Part of a small language model's weights: MLP 704 SwiGLU.
MLP neurons of a small language model. Each row is named by its layer, matrix (gate and up: input weights; down: output weights) and neuron, and shows model dimensions 32-127. Each number is 128 + 24 x the weight over its row's rms, rounded and kept within 0 to 255. Numbers have three digits each. A neuron's up and down rows have the sign that makes its largest values positive.
Before each neuron's rows, "fires before" lists the tokens most often just after its 100 highest values on Wikipedia text that the model never trained on; "fires in" lists the words (lower case) most often at its 100 highest values on Wikipedia text that the model never trained on.

fires before: " as", "ft", " for", " in"
fires in: "such", "known", "served", "worked", "so", "software"
L9.gate228:121156117125115111159111160123107127114127128132132131127093154119120183119111155131140130108123080131138175121108152156140121135111125130142137157153136120138121118182107115127180136143162105152136104194113152104133133118081118104171117126112144129119087159100140127084151142070123115139
L9.up228:110081156139126161072114122110137166124093114131119128123088149120125130087092151093147101147142160127157169104064125129137161145139128114150149092106117127166128110144085154099111148137121093143141106150099123115154127130140084108150153105106117149106118164151120131166121135109123101165
L9.down228:125104151128145128110129107142152134084141139151086140161117125174120145100185148139159120168114148100137108148116108132148099160094157097103152154151127112164086144085120112114136165136098099132155123176168122137156127178112104111169130163136121131128110129129158138118139173132128136131

fires before: " "
fires in: "january", "february", "april", "march", "july", "august"
L9.gate122:120129090148196111130122145133099157140154101097083108155137123140130084125146142143172180123142134137072107113158158154099109129141138123132163149128112128126120106163153134152123146169129098116101101147076129108140105147145131082125117122159156120145127120167131112092135146126097117110
L9.up122:129058122129131146169140135171089131142156120106142129123136119115151130164119129147113141086140138138097129118134134105114142107117122144187162148129125152113091139142155127104174126119164128122097120102156124162104132129118170156130059111123106129109130116130159177121120137127133118153
L9.down122:124126126103150109129098122118137128162151124096147125110108140126155098154107094158104096134135143085135112155152105135102124148159188108186121174119129179144128111154113153130103139143158136123093152082101143155151077134127103171143133131151123148136113131150114137142108139140158116100

fires before: "a", "istory", "I", "L", "is"
fires in: "ha", "history", "house", "his", "phi", "nhl"
L2.gate625:119136125117114144152125099152179116092119135097110139117180138117165147126138134075116147121168102153144122121154086153122137109102131093134146106138148085120129136141162144110134148145087104120135135111140097144135112149135135107088122142151122092124155141138103128130070115159134136119
L2.up625:168146095174150162073159118094145103124072141118131164105162111134131111129139126119175112091118102169122158084101128137102116166129124105150114138128126157149121136132117092156090127171094110146137084154156134123128074126130140127118122134115138134114127140149126137158114109157153091077
L2.down625:137132098133139163125160114121085136122093083123131114121136054122073118144111148123130130103154111158101132144091159114173111113159131132111123110138135093142134139138135089142136103106163139147127120109101146121114122164091138151120109106136145162107151104141154146143107133152135138128

fires before: " ", " be", "or"
fires in: "may", "september", "august", "june", "july", "mayor"
L2.gate565:133110139109145171122083159157170130100106169144122144094122120149167130127159167164173110133150125137142097156126121155134130106147131109106112146164170154134133131116125095153161148137176123132143139121121127099126127163138184071088120145148123102134150113138128147122153144137112138109
L2.up565:175140107125144188116109157114182126124097122151069142105136079135172097184139150147140112117147132128138125164146107134151147150110105137144089135133167140096152136170139130090149127152154100114154128130108134095122120125141175141109112158154135120117153133137098141155117167125149161077
L2.down565:168123110142103151138085113159158151143140119162130126128155043102176108143114129136077118146132170111143119112126115157152121157130110156147109117127177192122114146150124133111158119138096131136147095126120148086128154146112147121168128112126125140090110109123194086177112094079147146150

fires before: "-", "m", "b", "leg", "th", "t"
fires in: "al", "almost", "although", "albion"
L5.gate391:114133138149173073159166114092123116100089108158130103120101070148077152107177113139140133163142122161139159136141089095149104157124186165085141178179141133120128131167107099131130138094134167140145156141139132097137128115158130148116065119121090146154140100123142091126150120113144105123
L5.up391:066123155116160132140149156113122144153134116116122116146133093116173075109134108124112127149093134136159189107130134116105124159128117098144131141163108161138121104141138095129119138154140126177091120084161143105149171139167163114136093105153112143138139097083107135119115119080101100127
L5.down391:082142126136155090116115086139115129116130128156136110119144103173098172137174125119118129128100114122156156169096154142154132103149115154131132172104139090106106140167122091161138125114150176106145123174093141155126106096120157147109055108109099172145113098130118149099156135114178132132

fires before: "s", "ing", "ed", "uss"
fires in: "film", "recording", "show", "reports", "record", "reported"
L4.gate382:138179129077137154099110102158127149165087105138168112109116146148157139150167105164130127136106152120124161105082132137095105162147141117173123121152127159145140143132159149170153111161123137127124115100142141121133155125135127155083150157175168082176137147094118081130168137130161134132
L4.up382:125148115130143147118134125149107141165080093124174111134119143179147144154129162136155150158116095119138088119083113142120129149142160135179111106141136126134124122109142173194133128129115157129095164135100138101152162113114174145123144155162141093133129142144112102163169144123140079130
L4.down382:087104156148142116108140144170098151133099116151167131129122107155125138129159150140148083127147140114162115102120133164129156151134152137132136120184156078151132150095155156103137108144122156161081151139116152104101158124116147121148117118170128122115105141132103155132167128142144113181

fires before: "re", "er", "in", "ral", "r", " City"
fires in: "centre", "york", "center", "central", "martin", "austria"
L2.gate449:135116164137104081166130181119115060151125171125143156146121126155165101110119087132097123119140141143084102122159128128136101114101124139116087142122185108120083151162107148188111116109137142109135117122102142117157114141123125123110146106109154156123082147137133103141131149104111121134
L2.up449:152101128147102088172132149138138095174165168103139097157108098164150154133103124081136125136113123098094108152142144130140135121109155140111130140141151143136110131154099108148149137132116140118151135127097129090176152107154121114120148114126118172132087136138132112124105145126079124096
L2.down449:177134099109130150109114163106141127101133146088128167179108108100132146118110064119084094147138106106121096188144104124139142132112105131123080104115092133145155178158111119105161128160144144136131110104116100093148131135135134110117176110130158175108136126120122117154135171115163158153

fires before: "re", "er", "ral", "en", "on"
fires in: "centre", "center", "central", "centenary", "of", "raekwon"
L6.gate362:134104145127118100162151159160142121137124121125148117115101164107145084147103088135089104123134138131121111108102097095102102142141113144103142087128124106148135102091130099082125122126122138081143078140117123131157158149151117079158139158114160109148174121122124130147129153170122139140
L6.up362:136148159161101089123147150130080109140134122133107102158151154139129095108148101156143117133120141157149127092096135163135166143133157124133082083153134140116125113116164137168136124154078147153121120133119130117168157112155133092163126102101151104125112144087159145124114118178104160126
L6.down362:167069137140155120164148109127123095090180152109148121095088152134113116124108153116146140144133115082140128136148153141061156146156097123104145133138116142132124073125112119078092104136149168146145107121136105122106106121146168075149168108081112143144135097129133163130133125109146138135

fires before: " ", "\n", " –", ","
fires in: "made", "march", "february", "october", "june", "september"
L2.gate499:123159132158128117106093164134148121078170142094105140130090104077139103121105175077092156149136107166134120122160080125092134135135149099130114145119136094128149061132123108126129135118122135143101190180150125085147125125134130129125121106086125140118098117158155151133099070153140145158
L2.up499:142079108112137126115127140138094138150140102110084125114120139107107096122091155135094127180182112139086114117123139164091121152094157135103073120100120103168162137124162113130127142187169113138126127105161141095094150180121107113094117124118111108152136097132091106122143155114118168133
L2.down499:138133121100103139118091156164122121112112168144127138161112141145158129137161096116103186121187116150132125138151115131132146072106155130124071146108160091145153134130121128114141145139131124165120178143125140155101111118153128120096111098115098127121134095150145113169171068100112133146

fires before: " ", " –", " |", "ks"
fires in: "january", "april", "banerjee", "weeks", "may"
L2.gate608:159149165118101128160168150110142120116137129137123151165096151146112092155165129100125144119086137146120117110115138104073146125159136160165136128062130119128158128133117117145116141148092114159128107139156135104120122109171136122107146143114134088142104166094120104144028134123180083124
L2.up608:128138145142144144121098147081138094120165147187098139144126145095103143097084113122080096085124177122125131175129104121110112153159142137161125122152122110127081129132129087154081132092119124155121121125137159118130129104121151147154118143105153118125131103087095132126135125108130116137
L2.down608:162137131141126143095122112103110098113136122156102175096147131094121126140143127136101160119163132134131139194127116135173105136148134155160103121151126113166116137167148167157131142131104098160118146140098137107126099145102161136109126133142146162169099126147146110088138174190149142120